python train.py --tie_embeddings=false --init="normal" --lr=0.00173
MLP neurons of a small language model. Each row is named by its layer, matrix (gate and up: input weights) and neuron, and shows model dimensions 32-127. Each number is 500 + 40 x the weight over its row's rms, rounded and kept within 0 to 999. Numbers have three digits each. A neuron's up and down rows have the sign that makes its largest values positive.
A block is one neuron, or neurons of one layer that tend to fire together. Before each block is what it responds to, as a language model described it from the Wikipedia text at the highest values.

Responds to: Clause-initial subject pronouns
L3.gate59:498493526487527450521509568514457483573486527513496516442442551487473512492501511545433519506476580591450451521451457471509548533491497514524490509537446540578439452431519516492498545479569571569488464573546527550500519528528428468467503582499525541505523485509492453454532531531455505539
L3.up59:472534483456413550489398528521504539539507479561509452444469500493545519583525470481513504514507530526475547506507459474519497452475479502539584442518517556516480460498503545431401487463534500481501473424452455535504517512516453464452495544461504446564487461516459511413533509495554547443
L3.gate132:427469522437459487513481554494537519509506469522426537527481597408431526465541514495545474490519531512573572456491510507491526562513494490488528534434487431544544514566515527514453418527544535526430486594506537526534467457464457533525552482412534490469547471582547453470479452490518502533
L3.up132:536497477495369468518502554547512488494547506525530492379483512540478472524569486517512492473552575505495537470578504505487483550543416480485512499468487532442505484501512589487485532513494522496455473494446456446495537503414563525543476413462449415512522557475524557502520481440454490489
L3.gate179:479534517550547493498535580489525421463473513496466562431474453547516500473568546464421451536485456527487547532555437494486516535478500472458428558466438502498526557420473532608494490473486488498411460524581458478481500477479493445557458484484426483469529481475508463478474560479451486568
L3.up179:461538511409533588492511549489469487491478541472499514528535520497535515561466473497613562496477472470522519548477512501473462512466496437500466436528536475481463455518493448450567441498518557505570515512475549558549454523525469518482491541514508549505443521473530507519523463515573486524
L3.gate227:510572461517488525494474460478483418486502499533445569501414550551516519488481515444525464552496447502594510428507504480450532518474482442489439479445496500564444535540470514520434467489526517515472501557532466478475539404560434454511577517454510501503409506454513489552450497526537565543
L3.up227:534506492469523513531451532524443505497486487526511454472536466427478527502577389590522509545509558510495548533548580511535487529587483506499566491480505523411453495444451543484464520481465463465550494527518490584502465553477499598556482474427492497569542421449523449452552484485532536466
L3.gate240:537526510467540545522428409409493481423503475453466483513521545481473573520471472451542500522513531468484464530494531511512508477515426498451436527497539500582546477471501557535414499518472512452525524467552443570452554526459474522503495477440464499481508500427464445491504489502496544455
L3.up240:504439570497475494470500544445436499550492533549492460524530514462517473486534432527498509579492464547501551483466473504483481458416573570488590474448522463549535532439499503533491483555470510512449504510475468574602422456472442463506507466536553454558475514459516497497487510522520503548
L3.gate294:500498500512553490523464524508490458567596467476504475431519519520476555489492531550497578528491550496473516508520505569485481442535448532439474450386538597524510502498546570453492523484570520483477472471501432412434466530462476500539478426429443545525523554507471478516539519501537494527
L3.up294:434503441526473502461533501464505468610605523511522505475485534494530509518485479511511583536486532493487509562443508513415465459505457507452539422461526513501489539456517505474447483494558472442479535492431486453492408453534486438526455449461465466532553544444527522485498547393552571487
L3.gate300:503518525515566450525467489484523496452510527469522434432477556473477510450608471490492464554509587481501525425515463467533579492513416584501532497525423489506535490492412618504454456478471509525461574540444497589581522508437407541458499558507491489499485457489477465502515501558533525468
L3.up300:535489485520544527533467435468477573529514465478547475452549505524364479512468410469468531432526541533546528597500525607534472515500492423484438400499543496447472487550550485488517528571576465375430459458463521509438537435470491524506443453461473497473512444541506556493456511501462482473
L3.gate323:480465430551538448499569478427485473513507513524517520398494513519454483504538454496490555554499516526462497516527460520582490395524427489493549504536531466504506566573485557510478445469510564510520523502494407537505494513457474509531468463507534439539541495524492511485504479475490531463
L3.up323:488531477448504573469455518548457482549498464487481505467512542511491478555451429491531547517539561464539532541486516405472560446458486447553514462504506579502499506438521487494556456475528501565511504501570566534466495455507420476533494503419462480479513407527503485576491454495511463503
L3.gate330:478453509475461479469447530498538497477471497518503446464563512439550467497440503547422496513551571484517534445491486496506496498500481476466460476451519574557557514479513560499480506469464480469419475490420477562492558512493481520520468495468522458433525503539500535497524533450482515531
L3.up330:491481530555523476468508484530521495468490512607499441532495502558592522602465447512524480524491456415442543477478502478620535452578510491524509446499469496562539503498497523564430562427481461493455509421493546499462574497463449489544434475520484520475537463572535484517470538507510465496
L3.gate447:502470478552461546482483478504573565582526541472498447494531528541453567557538548503519450535492475496531519490552486473569507472467512514569501543471480492450496503510537544489459465389502508474457515486526471469546533473515498482493500516506523459509466518465503504489499493574524552494
L3.up447:529470472509478511477481557540566459552520528487491534565467480552421551463474503541464518467509523504466499484577465512529419469511521455544487431493454541479461489449540460486475534483509495530408507589524515518521547471522454477457585544423526490500510510492487500546452442469508576534
L3.gate477:475559455523566473501543588503500467511489531531482503390442525532500494463532461520504410555509543497497518513462437490465489583502446484528499520512438474517448483442439519549495447493561598461493511536498490493531522520494456530504516533430563446535490520400501435525490476501515585527
L3.up477:510532470532451481516490428500463533528504529543471467527545491451498500545579517568516445543507519498592470601580519471530471532516461518509460531497506449504431453540466488520482466405524509469591567501542476457547539532484510438485494520512578431545495450560488458469515478543534507484
L3.gate528:531473488478544472572427556460448487460517432530487532473517496527434533511531543431488491526486477557482518537535483483504499457513476485465427516475513516433490505514466574503449519521492505491486494500506466537512537550493473524510442517412448442475487531513522492502458445477401505603
L3.up528:489506548474549539540525517483453497465470515528473504431506508525482484549494468504634505455503451483459518548453448527529493486469487491473491444508541518522491489512479500471508403492473471463489480480541468491483506442541486489531504560490538516456430517436481469448516594536508565523
L3.gate643:491487536452545569435483443456569525534439470502496533475420436353563492467528476516489513513488525526525550532438474519495492448491559470501569520493404491529538533475531451522447528518492447490521566479389467540592525479501492484462463497483535508533522430520520496457502481507560603436
L3.up643:519495475506553518537486546478474422562423537548550539444499504477470503551497448542566545531485566473493540535481488464451510522466497557496532452476500543515443504500568471543598481472547558499493506536504512579376477537554457492470487515499582486470448489509509511550437438554464452479
L3.gate651:447489498405418531521465541570492471505559547473504558460409523442516508461484512555482452539477507458556428470551438458466473473441487478536503493462510451549444502435518560448450427516544524580504534466498501470542478524527497501457521577409456503531478497416476469487498469486545507472
L3.up651:537524468481480529472441422532478445507495551490529512552498476520444531566476492489540553424502435520528528490472511508478514526410484489547490494454469475536565494622454494529509470500506444469498483495527448531481480452540536504512549417496513427431493550508502459533538520521569513514
L3.gate687:514550497476533513465507420494548522545517499444477501452474527468471540521517440475557459485443540462532547489506503466520511560467505532532447466546539567497511475506502449448497536503525548576566522486490479455523464523538548491464436522524470431492469510532501463458534510506507487445
L3.up687:453486460495526561488483506587497507498522486471537455492510459507514498519558512518493521480516489474503487493506407549445480459482470481472528480432434483440491449596535524475418429516496503440449492476474392504535505517488542549507482457519571434409536506503455449452524481427572587507
L3.gate693:474584526488495533505488499530539457514557487533489468506498543540488535535589580543564457387528530540528452510459523513512519487511517513519482470495525524412493499478518477490472429456497489469546453494541485538531511473437535483506480502574518468464471484425489377530495504503510484477
L3.up693:495484497493490552522492562510541468485439413496519488466504467446488466487456465499472539477516568497391517505465468495478526539538485462487481479471480517497483484486546531455510524534489553507420458481554467495489538544480512484503432453506490474512504573492506497506514461467457569547

Responds to: Year-ending digits
L4.gate295:483427522509446496565438514525522498540548538560539461553478549523556559491530521497548529497463518514588563528525536535507485594479543495559492461436495524509522542500493446515500503443456438425454561556490445517515465459464520507510514446475515457440564492521501432493403451409512503489
L4.up295:475445505535483490490499459531527470517576519552518442495404556550478504480524565460511530513499494431508533498538409532509540540462506457559563519449492486509414517486527481518440496497514518419479498564509493506433479508471465463599536444465493449556586485463517436507460467458566480507

Responds to: Table signs and prepositions
L3.gate100:491545532504537441522488523421520489455468413417489538535463530476487514471498460501492508461503514419492555516473504437415411469453494499505447510561490531550501474468512508524491495523482559554563517527478550534438485538538470486523450548519490492463509564543500487521513520423496558516
L3.up100:531539522508570478534542509407525497469441412444497505391534487531504547497546564503510427533539509483470511530492469496504560564496546579522424630538383490512544494461497537513505520489429502506477518470516486502461501518497503414520510512551440501508433503530523541463494534504495485512
L3.gate133:491533548423446490467432546462521549513469550500500462530512463501543487560491457517484610513466493501485489512523507428552538433490496483489484553477489514505535487458476511393501545430547528549543450461513475493506464460498466546483555584560493502528532508501512476461585528500470432524
L3.up133:569472560511474535471463534493540555501517485510467412478503445525502492459456493541466542536482448467424573486533444502504511436467521508521536576469493500504543472468458520481525552480548536454503492464548455514500471427462453499527563510533429541555513525524494455482555534455526498538
L3.gate141:503470474485589556504534528431556516528526510486516522495531503481476506564398521526513558433497509528458434567518548489451481491507481451449516508474522458483437547468444535499471502448458570593536493491539488475519523525529480510467448504454477488470477520497499479436428440473492533552
L3.up141:493461484404563494461516489497495526549606556431527433484542552468494467552464491513490538469523524474562485537515522484416486541459485466458547479516574493484505527505494477515490514461378508580496427501470522476564482480510432458525459467445554419445478488470502519440416453460461463491
L3.gate282:455555448450509483480432513526517455459457471529541519551543482489471502443564511478438478467494545534543498485483616533431477435474532544437505516511523497493502501459536463538503525493498453516479465488472481470494563493509497522523502462475478441484579436509468483481556486423541501548
L3.up282:549448511516524478416522516506514486556456463512535496470484462490495480522514529455504512529547509541536502492472510447505448523398508427523493527587524553532508519515561494444431574472497423505478475517362528518509438473530502501558552489518478495500484481561518559550556548521490563419
L3.gate296:586550518527518479494496478447486537434432588391472476537542495501454506512493472497523478480516469507545546494429490510468497520448461545558566482503487496474459454559493512491499538527477515465530565510469550548483519475528426453440517503535533547492557478486512522506532573527545572471
L3.up296:496517535602552548518504542514519516426437456521482539525518481526564482479434519539479440530517435536561471537425460536517481546589527552484518484524509518474405532530466505569524515559538539506517476493472535508413501529488520485424506560462472545515527464488480411471496561511439478563
L3.gate308:456556556455481448468533473487448537573486498435467461508511521508509486496578430501491522539501560428467484469439463519547512549482500624474556441459556560521438509458484497491538412463519493450498526501508482485533465515479468462469435504540532473543512519456526548527482442615587523459
L3.up308:523515488474460477503558397446516512522432597490505485541525530463453567491548455469567502512546513547541447403449551538485508492460461486459465504503472499502527493545504502533511528489480476481500489516497481475517509557491460412463475422579506495504519516525499529533570395538488490559
L3.gate364:463510520524560549498511560502519510522533532475520506504508521449482530476404540561463522508481544540486536523550457454515507513467474345485471430504514518512457486481509489533475503473500610535478470496503504451596605529599519548541516540456506446476485532508489489453558474436512528494
L3.up364:513468483466469552503478511513494504548504491415495409490501524492523512581481500456494496468515524484529473533536511587532508569503466489551486569515472506489526479552475528439534412460487595506561508448435468490527557494494489453553469484432532509523414471518486508516500542465519482468
L3.gate402:458527538455525517518393478538511573498403458500520505487520510573485488487489463533474440489480493476428458449448476530512576482483504530485436514486408500561436513456544520458445551523545502479534513543458520500422516470542470568514546490536452520512469481524534495426524490468446577524
L3.up402:511554542428532521485439423549507561523431478472500502493495500561455475460490438542481467476488522489436469433445495542516551520505516499523475518493403533575423510464584488495489529554571499451529501540484516521431524470527434554494560460542452514513473472552518492430520478454461597526
L3.gate411:467529530468517456473504400506518523500485482503461517490543474505533463472531489522436482422518506559459484500535513479437535557519591535554474560522355458526516536499473517528541603557443522471455506557448508493507475524534516460530559492573489488479564461625500470431496514489535519508
L3.up411:507557503574555551490490427521478472475497429527520473473452559459490497462573473484576429494522488470471446379479491513503490499475521501501479569501486502466497525506486517503468494572435533485460505558546433519465455579490543497515497510580578452451503547508561555476514556476528476573
L3.gate425:534544544521446518474458492490495552456447481532486448476464460448501458493562500553527415532485418527453421499559475478511524515474522606512534471596467508523458478473527529516524522541446504525544517503522449538461523510452503499568515545593454501588519538545524498488551554516467555447
L3.up425:517547529484482512506521498509508493420498466551497534520437521508478464467579479569506406506463478546478428496507506480491513469493538596512535488571461523497432495484514491538512499517497514525537505535506510539451533528459478510530556511559433442573512528537502449473580564479486557469
L3.gate455:483549507485563460486532525559524451487482418480521554479465500496446465513495490518522473406496484520463488499508489407501480501540448506460514496556472465550424484467544498494509528491449484593461482488530508491481524534474567518497519543518433446557477557504491552525523486490561585443
L3.up455:498484621490554474493416567510533514519483575503477565518478541527532519481472505495487480529536427500606471488477495565468490423483511447457507555527541439616473494539537482508540506503499526546492384506453497588432558449480554491490529513568464558400532491535496459438501486485472483544
L3.gate467:468525590506474499433545459557513440480406546513492512530473502489487499520586501523512507557464454481493593480489539513504526535505515511548511501439423484469494465571455482526547532506427506477514571533531494454466486473506505475601508521562532512473516528485506540532537529511486509520
L3.up467:472482535491477496448510452558531440483454545510471465526474488484509482523552452522507499544477448443449522492471532543516521530527502565520514516482433497425525448545475522537498500516448498435545562503490477475490487486472541506510496537592522537505507543498501532523543523519511557479
L3.gate487:484542529534510531520504497547523599453593499516483461541531530444544495483535464443475490537502503522477523519452520438523511486544505540530459406549460429562517501464435532514445537456526538482504528424484531509549462472560509533542454511486565499554508457436525498468520508532538548504
L3.up487:479550518482510447536486545544531506570497478447546493520548555523507440497516475467439501549533559558504507484485528508493434549549541513589519490506420508488480550575541552457550512474544518407569489479463549503500426487513506437528478563474461533536503442488498447564465458563561512514
L3.gate532:488463580451574454428516493506522516574545563486490483504461567483462507520494494486523494477465505447479451482464510521502513510514514494503515440495516551520486511439555479524586499549497519477562478516484499426505419497440444481569473564519492530432469577421514565462471494485528496447
L3.up532:453538588492542531457422533538561458535492452503531517500492470418500538467562540521498521423489435471493483503544445451460547448467491561450523365489511540484500489494527546464473516513466601520591538485456466459476509484448539567535503546440481538508459555501494580418550521452563539467
L3.gate565:542560554539435528523489483453449447453453456577502526492489414562513550444582515538517470494488418554472498465468467534542506516563507513494564507476466484514442476554473502509497462532501479470508476509471487467499458463459561503433480501551511475429512497433516433512512530591432487528
L3.up565:513522560517484541486513441470437436452414477569496574487515457559519532416568474514456497459488427545475509476458472528483492452531465503498566481486422539559462464482452477488511494497513475469489484557480571549461490463458533487477490539562467497484539501412513447545527515537513563507
L3.gate618:497470552521505457561465439435475531485537471551509531424493485510453455489522550503485494463530461519467460453495466530503550526448553591498472507531461452463522516458512504564511524522536521489459545488540448480420495478438466502484522457551509497479530549509477472502447561523531529437
L3.up618:531566534440581528503525376539488485449470504506480546479456575510456461513593525523510417468539540522490438464537533428538568479503505444534481519554476539584517505523516524564555511535518527549492494479524500455489527486564422509563482511563453507535495479530504461523561582499556474557

Responds to: Clause-start subjects and sentence ends
L4.gate172:516485547493585477530490528480522512547486523494513488465596454542521507557532501449462559471541570508433478515412512478534514440453487455487520447479488495554467482527470522483414500561497514421443532485477467537498547451528477501500464467506539539441510511495463537511488519485518483535
L4.up172:496492550514570509527466588575511500473496488513544520457529435554431449482490527527474521507535554546499528494467427500492499532523439493537507475447471532476496497511509600463516522483547557454543477527490503494543550428428488578649486528490443508468569499515487449501543414508467530593

Responds to: Year final digits
L3.gate43:419491505510477457528510475560539496444452480521531469546489523455464492424470526530405557450466537472541501432547442480476528508468518534540533553447513467389497483533444558462461427548409487495496466523473517452497521502482497490565556440502524478423529480459520545468487470429556488533
L3.up43:505467514557554443573570514536498466469453443519546480582459504472481443469485500521466537543484525530503450487511468588482527571526511469498557534517520510478574519521510457530505496568448422495396453544507527522485517524555441481489578476551483495431529466479543494479434513435536507471
L3.gate57:497482456536466485543538458527496521541482497472440459506439475494502524471498505549515484497497514510530479495497376493526528475517514447509567466485538552467456515445529494544557427474492522468476468497478531486438484468479477458499484450553536444480564447504488437501422530547501467502
L3.up57:493510562557484434527482481527498474503567462467462509545469552527530532453542536518517480488489555499488473582536488537576451578469459576445502484517505531541516538445492548528532431479447500493493503446507500553518457519460537463483538527537525404515470513453524555430437514589466508491
L3.gate74:445583516496613550484534557498500515531517441547495511530567549459524486505548500489463562505538563432496465508469489507448479410531487549513521496478500486474449517490468453475463529546496466478523445515462547495554510488555502488539448517497531436602502469405521497471549525481562519520
L3.up74:513456540538528476524569472477540524537467549477561499537533535425452568521453542515515522578493523440517555507416477545545473549589548491604535578494437508446431513494512526484548511554456512465523500578503475522498530516464487508559477471517528497451531547490430531517450489512476541526
L3.gate83:462528441462438504424477527478428539527537545507480539571478549492543444502563491457542513521490480435569446566554477472503520528460584444502521477478452452504509511551497415488515480482490548447516516479507489486505463533545471491554527426522564473515527485492458532517511447504553466462
L3.up83:482474423456481483520493459463505504548522608468438479534511545513487542507445492481564510440493474457496517488523506561541466487426429455524534460490455505510491458523515439466505457488420488501538432469537499483468521514553537456456459454467562490406489529491524543509525498502557501480
L3.gate95:489512391542481517553542474447505461520503512498446466559414481566519491495531547479498479488516478395428494497449420421532554585457511573561518511485508465512479582471455454557487472437508496453417473533508411507452472525505492494548510484514515512482545521485510427538432554593544464474
L3.up95:557481473516494461577569461504437458480517456454501449507515487515525556562562487495515524506514512424507516474532456498537500547450480574524458495480537491512554533495463455506494526564487481478445454533511474500516552527523547476483495445485567488529499603520469409554442497534482521445
L3.gate126:447488502571504513579585500423475531531527488470515511509520461460526503588593598528470538500473569491492556563484475535507475474490521520468536512538529494455461475504442515499450502488474478475439546476496514482511477481469402440506458495474467454539516530547469538467528534500542543489
L3.up126:528472526521530446519522466468502526475481563536524482511534468529524535456524495552467558508525534496453550482526576569503466524586480573590518502483459434497518531542562489465547511507484487513497432462444548511538408493465513503485409456573549483371554564535492578533531501507500485498
L3.gate162:484534494470488463539466504467471476517540566451502490498532541552438513501491508449473540509520544495471533511421522509485476534551530502566540560487548479505442515579491446460502477475419356444417439591461514489483530489491442447439479523513536501428511536470530467534476491527537466558
L3.up162:514524419485465460494449473530456593529517476559483429560512553524485447458507516536446500509490482450520506518550486528537597511589434468551471445484547491638553475446535524468458474528455514478397542447501492550476452463426521497482515487532419488468536465485507510436494484443483487519
L3.gate175:468493543479470549433486521498489538461475485522517488510496405536501465564524564492440480490494511495502492608511497529527483533467486467571401444501429481549427501458441578487487449451551498523442499518508501514512497551468492545468503536504528499456565466578514516509509491580503487508
L3.up175:545472520496481550478495505536533533460488501508482510481508427536436405523542502472475452441546514482507474590506477559481464524483427466544377436513389484571470481463428558523493461518574492507467508490553506519496489566436452513497541483488506467442571444581486486510476476510474516525
L3.gate248:523554518481436475536438424483476547539494451508519423513479545579453537508503475532486456499509494431534515501538484469563506536488518523490503568493568511463534464527513513508468514450490488458446494492513443517454486492469525542460512506544513447457523511531500517500492464480473495548
L3.up248:492489517518498454536514534596548607457504481527506455474449490479452435430528562509459528551522509440537493459497513551438586562521394488539475507454485531425488520498489530546508517539482521484514593514488505578475526460451523489542396475521476534502454505486532538503493547507507494564
L3.gate250:504492515394533483529421503504491548464492506488515476551571500524482533564468499484539600492489515607455499475486563571561489508504521472525459533485487515400433451579495487426499537554477465445490488511541451481515494505538565555495484498533431508463537558497501505512484499542525503486
L3.up250:491513515568422451482487440524506628489504508492489348500489483516510533532503495501476513597498518487481493460554494504596573473538521507465480505466516530504474476508409537507454432450498557466542471535500483480462471500475487513484474452569524528555484584468529523556503513533462450547
L3.gate299:501462514466557414525487483492431518561505505507474442469557568530517551508498470491446539511478495531481480472450497520518468479456505546540504524536419545576438477562577409446510488504425545430536540499518478503586535549457513461519512523506532493498500581502494513501477489520559515479
L3.up299:437488434531507502508511482501552519481446488537488475518503492424585487486536533557483515441497477499515490447521524432492462508447479529502520424574510471512525464475482452504438525498477510472499569505484452445561518496536642530504476554517436499597450497464500426415540499440500548443
L3.gate488:508488424485474554489470486493524405460436444500524500591474484474484510439477556516581506425500381531500469567485539512536482521472442510501463497505502509476530500496482408521503475473468484507509479525489484456394481553579570524487530519415469511512456534534507383494521457450533552484
L3.up488:468458477582468509494554517519463461474511500445479431487510425483580465572496487504480486513492485454496496537530473483518528509479443522531500483576508496471492503463529491523507516473436501470497562524459462493511543501563487507546494537466549516547435469446540486433489500517550513426
L3.gate492:505503521512541561485491503512445473550481504529508489559487531522493495500471509572511546511496494455555537462444476492526438461455478448518541514462485451535545511520530487537427486428477485436448514496514455524473467511484563476441451515506505514509550535454525518511475479592525621469
L3.up492:492482431490563417555499526453431529575536553524468500528516488547488502475555477481490583505527538472573529499431501524491521522476563551532517515470455500525536486455438489536540467538479484445482499585570558552536533526468463480517461432517648518441547434440528540521389461537487504455
L3.gate495:515427456468511568546512518432459513563485527568524508449530462498447541507487515445499545521488496459409463417475516589480487492497482484458485465372552519507500521494556483439501517534471555457470548545435457481474474466456480478616506491449514464521524543494480525496443461459527522531
L3.up495:495487466427477583597481526477495410543584590491496535452495483434531513477516466505476516538499477562529441481483508574454499482461539512491577419470489523470534511459518431498490482515537458466554530512475483456487437503507523502506492515453501491562516497473526464427467533456544564479
L3.gate544:509473559508448549499532572513470536489522434533493548479425375544520458518522575507455520499473426504501535601512483482485551509546597440447518441484521484512437526495510499615505519447542491516469499489585484474523494513500436540492493501489432588505465502551493570552507506497518513501
L3.up544:497424467484460486454535522480493450448442476441478606453485519493429496512466520464472525410469471551493513567502532471456516498491505436535448453519449420514518493541526589464520511497473465489510519577508506510565489447533437466492529475456506477490515537580447567510515560469476587503
L3.gate555:469500430515537424439498444491430533560525530410494550543545517489452510524563497459461490532447503494462458556490467470506500473515516491496496499471488471505511495508481498519505518492401631459439569505483503428534473527526491454521471444526535500529517432497552455530505512514542474457
L3.up555:528493447539537488463553426474490434501505477500497502491458528486457464523467491479601558475519430488468504507497484520510468452424440467581493509520461517526545491472556480541440389501458566520519503462550570587482422517546528457444454458436522483504501558534474419501459459502518501498

Responds to: Tokens inside structured markup
L4.gate458:486526541537477526492540534498490476523485528537511557536417445489510529523522539480483501470476429494476497522523426392490444534509549590556503471577388479518435507489467496529493559454475552450521525535514472494462531434486494481514520521577467550526437473514497549523535605558517528493
L4.up458:568509481579461546475555501492468478495490518563434561516379477488401487507550429467464425485492471528472479493496460435499457516530529582509519480577403531562470501471487463529523564544463495505443516511492470531446555462522462434499549476520519479525444433532506528571546560517510546523